{"num_hidden_layers": 11, "hidden_size": 768, "num_attention_heads": 6, "num_key_value_heads": 6, "head_dim": 128, "intermediate_size": 3072, "vocab_size": 8192, "hidden_act": "swiglu", "norm": "layernorm", "norm_place": "pre", "norm_eps": 1e-06, "positions": "learned", "qk_norm": true, "attn_scale": 0.0884, "bias": "none", "tie_word_embeddings": true, "parallel_block": false, "init": "uniform", "init_std_qkv": 0.0315, "init_std_o": 0.0315, "init_std_up": 0.0315, "init_std_down": 0.0, "optimizer": "muon", "learning_rate": 0.00912, "lr_mult_down": 1.5, "beta1": 0.95, "lr_head": 0.00741, "warmup_steps": 40, "schedule": "wsd", "decay_fraction": 1.0, "decay_shape": "linear", "final_lr_fraction": 0.05, "batch_tokens": 131072, "max_seq_len": 1024, "doc_mask": true, "train_tokens": 1589000000, "max_steps": 12124, "dataset": "wikipedia_en"}
MLP neurons of a small language model. Each row is named by its layer, matrix (gate and up: input weights) and neuron, and shows model dimensions 640-767. Each number is 128 + 24 x the weight over its row's rms, rounded and kept within 0 to 255. Numbers have three digits each. A neuron's up and down rows have the sign that makes its largest values positive.
A block is one neuron, or neurons of one layer that tend to fire together. After each block is what it responds to, as a language model described it from the Wikipedia text at the highest values.

L3.gate397:115117124131138079087122138136101156112103146157104134190146110165133135148149088122108155111095115151151140130142143111133169142156114159108151148160130137145200138053078139100129134154135167110144161082132113137114122138089144162158128092120110125145094170132136111106136139143118110124104128164123081129108113124132144133160134118140112124122169082143133126097134097122094137173172
L3.up397:123142110131144092133126138139081114101094122101127111134120141145134145149131112105180136107150111105121101138155150119163138168130144123133165127141127133154129123090109118082136132198133143112112113106109131126140157156117130113135167109106144157128066170099093141124110166114148129153086131084163095117137100111101105115132107099083082132134169074102074151103114091143120111097135
L3.gate541:200156135133140125131164115122082143138129135151130110174134146125159133195149133076133105137117096094125131109146162153122113077110170135141116087119123073116149144104109112112145184083102132118128168091112157150163160145122141106145115110139154120147120109081134133102096164148161134182142113136125126135126124125105111132129132090115136169152148079138127124152103078128161112123093
L3.up541:172156124151136104130139145127131153146108123121137109134115169145195101181156149092125091120117140133134126123100110111154104141125082177154134165125110138108181121091132095123113121128098154138143124075122173114107107123104148143168133112116151147097087121096082135082088116136169150112138136164119110133124112144133145118166101073153127156194128104151131135140136119102130121124124
L3.gate1901:164139130102162111136129128104094090111155129178130082131153092109128081132165146161140122152161113157122141158152122141107110180136138131086107088137150094114166142134116133142144128113112182129139102094104165158084178133101187188166133099144106123124117101147114159132130103190117129110068168098143198138082076139112109153162100141114078115160154071157138100112121113101152122145103
L3.up1901:151103131131168110125158132136117136113123136135124099159128118125130100163133129108106122137114083188126131137147106127134114074139104108100131128155130082109106105125108113157115110087104140163156133066141149122099124125160156152156166141125161112118138135139110154098122147197151132098108160130130155148108103151103107132168096119135124142074135096154116137097116116120143108098111
L3.gate2749:121124159115145114110161113104086117132128097127089094089124123118196133152151094113160157105110159123110125071116105112114108116105104157116141145113129140133173086099162115141147171140115142092104131118129110120126150170118120119084098107141121160133117164154197160097116130119112152108145146078125119119135090128118105121096138106163079105112147117108140117104156101130118105115096
L3.up2749:159152142138155181136080129129079132136137116142159110120084173124148153145151096126123101190176120144139153136128127112152142082130125126085167160159143133149126118122144148138124152127159085119112126097136146141099142113099149131193120085137120092161083131105183151108140125120103116101131103161092112078135133152110073130121122157087100124182154146133103132117145125107145101119135
Description: Ordinal and superlative words

L6.gate187:126121150119137107188132086101111116079121099176126117125129091120141122067109132148094112170124136127167122141121126145136120141133125086180131105149131162170115139134116147140112150119156122134148079103113131156154128139151129144127090125192118134149146158180154107117075128146119121133122131108150163104141103119119120132128128097115161106167137124101124128149136119136158120157131
L6.up187:164139101151100119128119126123135150106125102123155192119129107113139075143143141084157133133133114103100130095127160143154155117133126126099112144141147116149102096099109126089100098102128126154135132126168139173141117165165102139095137113146126139136166109101140156150151150131139141175059128115111184092093108158144159133095110146156138145132135135151113134174112133084138108132119
L6.gate192:106120136149120170146124102120134115135136124142155129102113068145116147094152120128116134105078115133127129131108115141111080133130165130133142137128132132121135119105106151118129140131107162125155132124136149174105151125096110122102094111124154130153140149086127121127124133136083114096116176104108177120139145111123084117147094150094130109167093103113123153074135126151121149114127
L6.up192:177135138126165111146177153105154129139138116132137152162107128123158153140124179168155146150133124147157111206157127147140150162114158122157117082124156168083113157123142161150108088144152109110113089100097136132142100113167138110131141124162127161136142140134134067122159159125127131089156163143123094157133109106145136151122119125140112128145089125141110111112122123124152162147136
L6.gate284:113090148108155157151151149174155119096128112109123134106153144172137094130140132123109093135082100130192092118109127138123115165140107162137154146106147146152108124127143127163145146092166113110114099121140121127151143142099096163106124156107131171106121125139132120161134082099117174078129139108138101097161088124148064144114150141092115100154152134122096140128154149147121158155141
L6.up284:101097127082137146141186122148137107114149107110130125116137108166124110120146127147187140153131129121189092111138107108082061152133108120120148111113099147125094153077166122116133123124155094141152082136122094121075105114148094144083074091144168098118144129165109127124101103112150119102134129159136163128105107112128138111113085169111141126136169136151133126152116155106123153116116
L6.gate1283:122144138140161163163144107107103163094134126138115163125111125129150098139130121111150077114124176114146173118140165132130111127103124135128141079107155150138058095143131094158160113129085163108162173079106123116113111117085118108101124146109147124098120087095159156137110163141166147142127141134122148103134092117085084087122082115117118132136106136152153156142127127092126133113130
L6.up1283:108124152099111146144179119128152109136131151124139162040141135158131130139178131134148175115086155110173146133122103184153120131127110106178163131130161170122129107098124095139101134189133150151162158162105120127057124139115139129154131190101106118121098148129118164131072160114137156129155121142122144138152079173106138133146143128131111183123120146123132101104120156137107113149100
L6.gate1441:124149112142107135153136113064070125167157130160145128126147096135156097108127104112167110128094118116141101131107095122139135121156104135153137121090119122164122120075132130119157150077142090129146143138159113073153128120103150148095115177174139153104145128116132176176164115080119160109137151102141128120123122069111148104113091104133149095131072106142126071145116121124127123121116
L6.up1441:142156128129113129168118106083086112088100100139075161103120139149101147146106119097150118163106159156140108168069168153156149115142156129128128145107169098092181139100110132082144126125143141130157143135113090160116114131147142109108091167109143197112170078143102135116115098114150124121113095106127109117119087149135122098127134149162157079129091093135161126113141148082156125167117
L6.gate1456:112146125120130132135106148167134176082135163124144121112082115111119100119144122144108109100136106131138091118130110125148132170113121108122136167164140091113119106128133124121145103094150112159099123107131099125134114118104127113134118086098187112166136118163127151147164132081155188144140167131148142128142142102126102145105140138107106128104148121109111159115153157145112144144159
L6.up1456:066137140161108179148127139150144109111166111106153149125105133092123090111168169130128135141083138104128062110127107143184096146155108176160150139163165092153149117142126129136110118085144099173139094081125112120179154155088139094144101136085134129133108150172079121143132125151136158115114121145144130136093152091153124119144120146134140124134150134109130121079157140160119135143124
L6.gate1554:089111162122117104117121133106146096120105127128132139113127155147116108139122153117137100134127144147099119133121119164118104099103113142146117148088111106117120150132096140170146141154154139139174102152131107124093136186117122122097140142119129129187085098111104159115143100127120125103140131105104109093091147132150099136140122144146095128151088087120120182141105141136145160189118
L6.up1554:104110149078154149135124132131129127135108105136138138118143147103117136111123138135114090148092128177102137122137127126108084122113128119119105127107121171148114094107098070154134128114097120100119125107114088098082157136162134108128138121119132111135108124123123143135116153157096046129104104117126168141135146125126149161127081171147126092083096124119084093125125075120118102113089
L6.gate1559:153134130143108130147103107157078084161078175134094127102079148114137093116163101120148146152126090090159128150121119153131126120137110142165155150145157135113088164135164112123125114152164145086139130121143151133097157108117130148043078115147140183140109160132128101108181137132112122111125095133103194131115097078103139117147090107106181128152084137133143135118052135128097169175103
L6.up1559:121143110139146143166137129129126096157092121158126160164152163082151104114129119157142120111155135067148110110150162145105146099102132154086111101083130103149100133135162149108123171124132121149088141117125108103144161153115155135098128131107156149149159127088104077135123135172168146107123117123138111096107109154153112164128097093117122115125107125095148132129124168092136106159112
L6.gate1713:154118135133157096142127106172114087147142119138141136095097114092185093098148135121137110098104100118157112091133128127092156093154127114107147123135165157152156145111103097122139139103148129159148118086106146097127120172148149151141135131113145078151117114162147153115099111087115177125122133113094187112164126130130137095113070163148121120128121138115090143152089123124096177130106
L6.up1713:097103142143152115122134077150147128173080144153146125125143118108121141143116144143149143085126151158110128167159134115121097109104125094140145139112154153140100104124124111142111149133155092142084153112163142116088118133122135141133110136124166094072149142129116112166117127086111161101155112141136106076159121153121152132184143101163172171110148097119124105093132121135125076140143
L6.gate1815:158119095123132158131118094098113142151120135090128091152129159154172100147125129108132149099111144142106142159123136132108126131141120157125083154116110159124107147113082107141154099148117116157175166137132160154109139127138144111121126173154143120111103118116118105127112139144111131141116139132149168116149123155123127114138111158117105159122128143151140159099150138149086145096135
L6.up1815:140142120162158124148157119129127134155141160126185134109110132125162094098119084124145125120149161101088152149128099130135141099119107114110108114105160150144118164139141109122091114103167125142134103157133123099118167144157134117107095158101131131151113141114161145159123119137087165108095138161122066128078114117171175175100139118112131108144110130159079121140092127157094130128128
L6.gate2513:102121156071152141100112142128084158130129184107129101150141138112161154123119135143108115120116111139141120143118099123124134088112139098126109120109159198169148153140148109134128160082110181093162123100170129186160131110072110148087125129091092116074135122174150113050099143148119096134122132128108130109103144150147104138141107139164124125118127109109089123114125153103155134179121
L6.up2513:073112105142136140188137157141155142165114129080144132128129127128133143102146085118146111142137143135131129158156141159103100149075152147135163133128100178136153132134150105137165137120139130113155146135130130110146110126123107111127129140158132177095113143169149117147101079096126132082161141121097126137139087115152121122046132073115164106154098079133123121127119122149070121146120
L6.gate2567:188140140114147098149149091140183119144125124093160122176143121155121139118137119133106117153125120159118130152155165094176099119106150100081098155108134128163092146102103140128132150130115135155149141138170105160142174145107151169092138116134190097139146127135152129122126108069121126109156115103124172123137100098108070097121115102113142116152133126098122081119121138122094132127119
L6.up2567:144139104176134143139144091111152097162133132066152101121115113141136138121130113103147132098138081154107090133138181108145156135137137107127123166123119126116113116115126179125152128102143147147153151105156067173144139126091144152129129140138132095134154158136126133124145156093153123110148099102148123131146118093129131128081075094121131133128134150111172135116116133077145145131115
L6.gate2718:113096197158122118147155104126114119126128115130166142126121111164136152127121110146165128082146101186110100128120188130157116069091092152135115093072128144172134121098112143120121120084162120147163107092161145083115136116118108146125126132148127133114122155094085106169130129125117148110188149093115175145115144145162119143157116078109132128163156092107138097138142122151119116153157
L6.up2718:103109122158099129140151137120151145116167147136118115123127116137147133092108099155155113132128122127168154119102155121139107113132131117091113134131140094139120154136151099104173117120118135162131133098154170085104148099114097144115093151188140125099078143112102100162132102110151104131156151144136130117087116094161126106113119138068166122091102113134122097144081128109143115113109
L6.gate2790:150113113129101191163102121119139140152102125107131132126105156140172101118160130132140086143092146095110070151082128135152124162156115140121127142133149115140119098133095144137135121107163132155130126107125096149147135107104116120085127130151122137124124116154100143135148135092126189091108150124153166126062103078161126111094127139081170118123129105120084126117179145124130164115161
L6.up2790:137143102120075115150139109136131121149156177093110134158083160188159120128095131169112119197120120069130122118111140109143143136113104149110126120117152089133110122152141126101117115179128123110155128157126120144130152079097107120083083163159150156097124155128135088129130111173118118094092152149151113116101114129161153120094095124111133116132104127153122158139091128164141120162103
L6.gate2829:123127111097131130141092169105173104178152113094112111125108129125109117140129122125102112127127120137113143147142132137122124150122151167095161145132179090158097076127097102122136137080142119161126155132108132157165206086099115156112160141140144106116149114134131158120152131121122180124155116096112150133115137112155147132130087110106138137143137113096111116062158120166126127116155
L6.up2829:184074090110127149120131089119114107143138113116114135140157120171138156148093099151091158147170135131115150135122164090108132166106142127113171129097165113130119136115140126106097132148110124150121153089107159159131176115134121138120088137172145094110138104173152144159171081093115117110121124148116115089154148079142113146134150143122154116115120117087138132129119139136141159136121
L6.gate2993:186102100130132143166112139109155121131144130108141120159109078134122150118122165141142133148164140135147160105140168125154138128133137147121131131111122104085097146115112119138132145156141140134137135089153101124133125141140173110124153108151138146087105153160134142194139136114103128089126090092150173145121099133133101129106141110146155095175123126162095123112111112144127111115098
L6.up2993:182110125126132132148151157084168146063146167111103163101135143127093146124155148134154160168149104124163117105127079094140131134117098104141138157117128117123149115138122117138145099121096110098122153130167105109146113126111130119146111147067131143129132165128129130157147147145090146158128118132138127169101112097100130116073148130136113135137132100098126156163129150209110152165094
Description: Sentence-opening adverbial endings

L2.gate676:105124140121133143142150100134106094112128161144128157167174129157082143090119111132146173142117122156152101127126114143178147162128143124150152100153132129102147211152119118121165129148116155101160118145131151144139122125130111113158122127157140088093094074101108131147143099119115155115112105129103139118155157150157150121140146059134116164131137126148095118150113120148131099128115
L2.up676:176118121108154128112128113129162129142159144132140131201149083116130156126119113152157137155107099167090120124094145104123124106144133090150166122136150163117091167144176114143171129120088125092167089137142128125145137094132122124112127114154137121131075112123123114119134161121128134100081117142175094114113137137114158177150151113131142111159151194090138154153102122169103149138134
Description: Adjective-ending word pieces

L6.gate55:086145116121118135099130092147142139134153142143107123184122092111133140106114113087128144151131092134178132116099131121082128117148115124152157129162147134151144131137143072113154118106074120105136134139151129172168155120108124132136182107120139126127195152105090131121133093129108110121124169130090108108162123134144184121103084156087146137109106111149151109138149098135134110113118
L6.up55:090142111133134157147126118166123137108135103123098106163130116124132100132078113053118098123105130134166115115183145140124105162118155137119148136089053131127113123153085094095181121178091151130130136155115138116124164151137148118115110126165088106100140133097127096111126137125143124136159174143124112106111165149147125125118157106094147151130124112117115180142112119117152185108105
L6.gate98:156149118116140134114131112146133142149159103074087117169126110110104144093142108103113116127116172150130166114111124200111105095139148095163152146144151102144099115121145147110099149139147173131119068152121140118133120122119152172127156134165102111104130119088126135148107080142089099098107146140129163114125132116146182188128175151108148136151102160100135098104120134147121140179103
L6.up98:104137101184121114120134106113156124097088132108119118160149143170139137153156066139194110085103107125159137120125144139120156124079136164089093113118118142128095135156130142094143139109106108156144146146131127134141144132109095143108113158103110107183124151117072156088140122156109124165103123143128127139124112140128104114085112158112168102106163121125107135144087085101133130143133
L6.gate190:131145125141149125127118122117136141130124101135120065134106135167137090126171128086121079125141162090128147079154109172156112123110121157162119140175132116124084138132174119120191113099158109114095143118128132111118158136129149139156108115142108110114098136117127119138163165130133135136144132110130073143081136169132126132169103128107156128106127144121134145124106157119108179114113
L6.up190:127091125154165073121136081151141091126117119092136119125134111144106088087118129131132140127118142158104138095121134166135112122157125166168128148170134080072133111116125108151133116127101152158123117158136091112131116147111131140152120176139158100157159127102137122182110115120071103123109157098135139135152142141133109070111097146133150097123138116150148098119128119135122168134101
L6.gate262:126137104152129098106070128111141150141088119137123096114088133138108137085125137146101124090125133125122089107115132140112115101098129113164142120100113112136136109123072113134108177115151146139128112162096112093132118149155131123140138062096102148144108125133089134138076139112157158126128148082132156144158059174163136156119117099168103119107128137161153127132133142132133140135082
L6.up262:102090082122154105124153118142160119167117168096131124126090160140160117123130133118086132128120139112108139096137090169095129136124135162156117151174164112132155133122159062145178122135109144133103084135106110171148177092113166158119125141111132093129116114117125123126139154141111135120149135071091114119131151085165125131152098117141147120181146139145141136130094130134095145141120
L6.gate357:130090155138124146174129117077116143136126139109178112168161111151157117115106125116116143128134098149136081094160139161121158102172121194112162155154102096108161161147110131122145145104132122138116093111128124178132101134186143119064154106118092124143176140130120126143135121108134154127117160086136111131105078126103108107172102085116116111138129134150123126143099082148143135168140
L6.up357:132133140163119126100133117135141127116132118121134154132129120121123109104073117105092115121110167151148091110163131129144189110151107122166120088147123149110129110108160106105113126161130165154134117130118119117139135110183136159127175106145146147100160112166104136158136139158147086121150122113107142111127095101070099148172140120169120129155116095161101098123162105118115127115107
L6.gate492:141125137122114120071131157098094102111110135121135138107164201131116136099129130131136120151143124149143112116144126150090150138139168134121147132144147149112119108095143118128138119116123125161135134127120115107117137140153132143154071152157146141147121156126122095128111127111154144107135120123119107116091109148090111137136157160174093146110108143155108112179101115130116121113120
L6.up492:131119131120101122136152134109111113135133123130167112170130145152111160127116121138098103123128119147139120128092194141180110122139121118124127147126146089180141143156108135131119142117124132138113156117104131137158161114113137139151114107125168122145121130136118162132123105101104120129093130112084141158136109102160173131132136116110119154129130152124144118104154130136163109176120
L6.gate1133:103083123148181111118086100130100107142107155133101116146124118142061109156172141118161117129133143120151128150130142109142138123122105135121189124157140099127141114108148111099108164116130175159173126143090136158115146127073109141143117081122122148123140148134090098119149132136101109153138111116150161141138169130134106169144129118105136127124074100142117169156136116104129081114088
L6.up1133:142096102097125110183125064128137126134114100172124127118137124129068067134126126152149151137133157184138108097141142136089135121131173139112192122179122097118138176132094113129160169120108149128172115166090103109129115115159134125121100133145176088084151144127080065151112176146110143075118148153116122104175100127141146129147136134105162135122170100067101082126112162127088132183154
L6.gate1359:128122077131112145103146129117161135138112115121131132115129143155057135181094167148122144066137152144101140155113153147118097141157106108095112142121112120084102108127132115136144097110121153168144160175110122163122143105142119123124126146109127132137132142157075097127151184122149124075141141092096153136131084127131181128153125133089155166142167115145136118115128145126130116175115
L6.up1359:137137156125134139143105073114139114126128150179123116101119132104114149109091155169135103107148125105153099152145111169098090127112112102072171140136158111092083096129141186114131130097120128134104162126139101117157116159124098093093141118116152124144096075116076169150134109167123101128148184101117119132133152126136117135147144090130115117130136112125139177116119134114128137102117
L6.gate1369:133129160130136116107130099146126095110124112141119112117130076130117099174096114145104158106079133143126161123143163133143113129154127161150169125123152121128117108159125142157113126132128136152111161118118103195122123097087088130095116146135079183119167145162086111150110106121154130146139160139150155079140138097108106111123083113164148134110152108119136114114154133163124107130126
L6.up1369:122162125114147105111150157100127097138125157142120135129188104105103108125110124131160113089139143108074136101132158087107100124124143166132144174134113109156138125102138115139107140112121117143097145156138095085129128121101123140096117159111129129152130148128121105132137152120124134136095146137158126093100090120117125128159117142107151081167156116132116136118111106143141105144110
L6.gate1437:109102127090153134122082089139138148135180171130120133150104144127154106140112131162094095096145111134146134137142179125129114102124097140117124124130133128109111098108154164101114140110129117145134146136115109118131140132136101103063171093114144113114139156146122132122128155067157112170099147180115146082150132117118141126151121112147100102127131108118155152142088146129130140118113
L6.up1437:143094163102157104139116081077099170132063126099106174137138118148153130076124136156134139114144114135135111141120125133130134099111119139118141122099083198143165091133123102136147140112080128175146181135107126075095094136125125145091178135117136091109135113143033084166132155126104151120098153121125118117146075171103158139081166127104117074129109103144075118143147099144129088130114
L6.gate1553:090125116139143105117093111089130126104134110128125140130116164130088125149163096145132152101139130074107126116145128130097146086116178109131155111131114091079144192120142107119181109130139137085153142166144104155092089145140102097152130136158142151072155141124153093168170165117105160154127136124121089119114092142098130145158144120092113088181145109108103143156120103148147146123118
L6.up1553:091148095158167160136165101149157121124108133135141119111123142129111135116172096153125137113122127103112152107138081130162091165116095072131151137119101121144087086141107148120137155142135126132124144172149114126159115122147126076115093155165129147149143157180147139081115136130146162097098119106152133091088140163110159112098095131116118113158144122126125113138129133134125108119158
L6.gate1900:158127133125152111098154114134118070149114171097148144138101145101109144114141141106158148166153157140107088102119124139125143147107155160084134126189106099086128121177087163131121149107122180147165127115132162120097118097103108147132144106110077153126102095148150119152122137138116131096124132122101166134173137126108095119124141166121121135151138124158121155146116154100102142142075
L6.up1900:094113153115108160172163171092124070103169137081125150153117130140133209105127135175097128101136130162119146118142129182107144126097153141114127137151171104105097126112163149167146145163118125115134108115115059151117127120084126123132093117100139104101130137124122152160126111163119158155174166134114147097148121132162092143139125147168110118139134141152137111143078119126103095143125
L6.gate2107:178183079115127175108104171117089136138138134098125145136101159143157082126107130121158115140130140125140117129155095143109091103163110158118127121136148121139163105122146134127133090105117127142106135149159149144116178171136152133106122155145131126141154121120143139146113156142094094124100093137159176091133168095066118159110146125087173114163122085103114151112110144144120093132118
L6.up2107:120127076126129091149117132112096080132085125107161122118109150135139111157162108128139126125129128144117095138099103167134151108133135129159108139129149110144112126067096115111149177134079121151175153149116100123111140126107131140117153098119083165141097097124133142125099141076113119115087136086100162102125081130132174154189149134109138110145105130093119135158147149093084141132094
L6.gate2466:105117138101146109166183167109124126104129128135108115109152141121113142133084168145119128151102125118144123098137123150130112142109139118140131156143110172121146129164093120119133133144056144151119085074139128133121145123104115125122148135123093162137061150095097132079101102141118147139108139104131157123161123120162128115135136125121144113130138153115165121123128117148137085123106
L6.up2466:082126120135105084078122119137085115111110166093116106113157134121153148124111162120105148131112138140144092074164103156118135122166123148164156118150107128103127118168125123156126126101124126117116099117162134113130089177112095113117116143135069144161105143114158134133128145132109123131101125107122157093149122095126131126108109115081142120100171139091131070092130142174162125093157
L6.gate2575:126151114054158137122106097107128091137157145117100147125093143151138105140079128188148129099128151129151085128167148115163114114131117131140149143126110143088139147160102146146159164108139143151138121120096126135111125129129125124089180125131138127101139157178085154135123107114118163177085183123105098093105099159107111127115132135110105095119163115120123179154124112130125130106118
L6.up2575:088086120153182125124112104105128151131128168108091167159126110111125089104138134191117080127129104110124105110112147125129052117125178140145180150103126114115157134128116133124102139120139145147145125127100146139110119119117100115116174118110129106116128180170086106131113124133126138109084197127163098093120093155100127139133120139085095095125173114095083138147115095183102131086125
L6.gate2840:151109150139100124134150095144114103162136093126120126131120132140160135106128098130095112143132140126125165124071145117154130144129132142131131114076143120083101109134119121151118120083120106112090161148097113113085181111118150133130077100127121153100166133089119130164087102119119138095125146170166124111100075137129130170160110143100149138143140154100115163131156165137074140148157
L6.up2840:097123139145111122112144121120118138149155112124116142165123174145159101106141134143109089136141141094138147113096104136164116167163149170132137133109111161118156150133171113105093129120117137104107124104123118138128157081140151107162134166120130133126110152115158114141124152136124129138118153072137089107114147116135137130168109095193154156146133112125135132133114140146122127097108
Description: Superlative and ranking phrases

L3.gate662:126114120102144138125072139113155164152149136101126114124131118135141127132096115116086121105163114115102128147135154113103131126137081137133164101108156114121106148155139114150119159139138128092113146097140111151124080102140105137107098111146107144136120125147143124142088090137133129142173121118157103140131134127111135165116111140107124124111142190116130124148118160128173182106139
L3.up662:135126137146158139107109075108173123105146140159134117122133107118108133151144140117139122134165136136104064128075129140102104128120108118119121121087135090137104150122135149106114121135130119119110129149133130172133133101139129123131139133109131132116144068104148142139134094063170112134140153138156130153158134129169118158141119161106121116115118097163129128171157128096098099102133
L3.gate1323:124143130141127144110112149123114178149128135125141140122125105135109141136133144117132134080101118142110109153157173133180133080127167091118058130120156127122168119121115152145125138124158128099145139117138111109124154127128110136144150195149106126157127160146153147147168143112089144126111128134082157079164102133184096114119113141126168128183137078156130119123140140132121127119109
L3.up1323:128081179120138072166149137124166123154098127099134155109122139096182126106100156107127143110105151119095122130139108127143106126133126132105119136130133160173152145148030062123120118095110078123132130100091112169130154101147089123139075145094109115156125125121143114115149087137105160119127113137108231107148115130148111129120109127125140127154083132146169157075103140136122076189131
L3.gate2362:097132162156137148131117097115128155100142134118150125167150120114166170162107148151185124091121129156117075125087127128148097076118137133149103139117133144152137140152137111143133110074162133126135148149123134116154137129132136143153116141140128106098121106121136097156099110125091133132136152116082175094137105137181112104158115148108159109119145116144093075116139126116171152178165
L3.up2362:098124128094105168112125136121093148154156149140141125122135136126139128112158121142186115119134098166115092130144124166106157092136139096099085110131105145140143175156147122115177133098135176153124168112108155111144118147147116122076104089125110139142152152142128141095088153132091097111129129192091151132151119185143100142189085154139168114134133078162114137139101111098128195147136
L3.gate2952:116116111147101130147095113114103141116152108097143164116138144117128125137120132117127096124110112151116104105074106142085111123125125128122120161126123151129140123120120142145155091121155148138181137125126155106134138115112133120160110110126060132145144104114146138103072103108132135167146093067139126116160162115096091104168139130098137140134126138125108144135133133121094119133143
L3.up2952:141136173132111157146172125119133120114187138142075076095129093129148093154121159126131094146120094100146114158146104138148127143121102133131083132124088131104110106085167094109104128137131173125128121128145148144083124132088140182114153128124137115144142124126131123103126112114140126116090144136161111096132121140154133116105136099150094142116127172105099132131115147107110134137150
Description: Year endings and intro commas

L2.gate1061:123103169091144123136136110138055130145129138108150105121130102140105127164116141153146133120074081110122131142094186125155145137070163154110099114133148125102137052101171106099112169117158131116166143156103122094105138132091129095146130129098136110136116146139117127122142064111134150121077163092144137118089157125104124156148139150131133097087122091132114121102091135124084112144120
L2.up1061:110109128090121118096167085136068127152154096160142119115125097115132140144119140158096128133049105168127145144113161133146164112141172121125133144142129096093123079142171095112101168119125111096151144175095132119104129140156126134124114135100152126149082117125127123118134064116129127103079155076163122090115103154122135158178133155135111108111132105134113138102107141121105116152148
Description: Year digits and numbers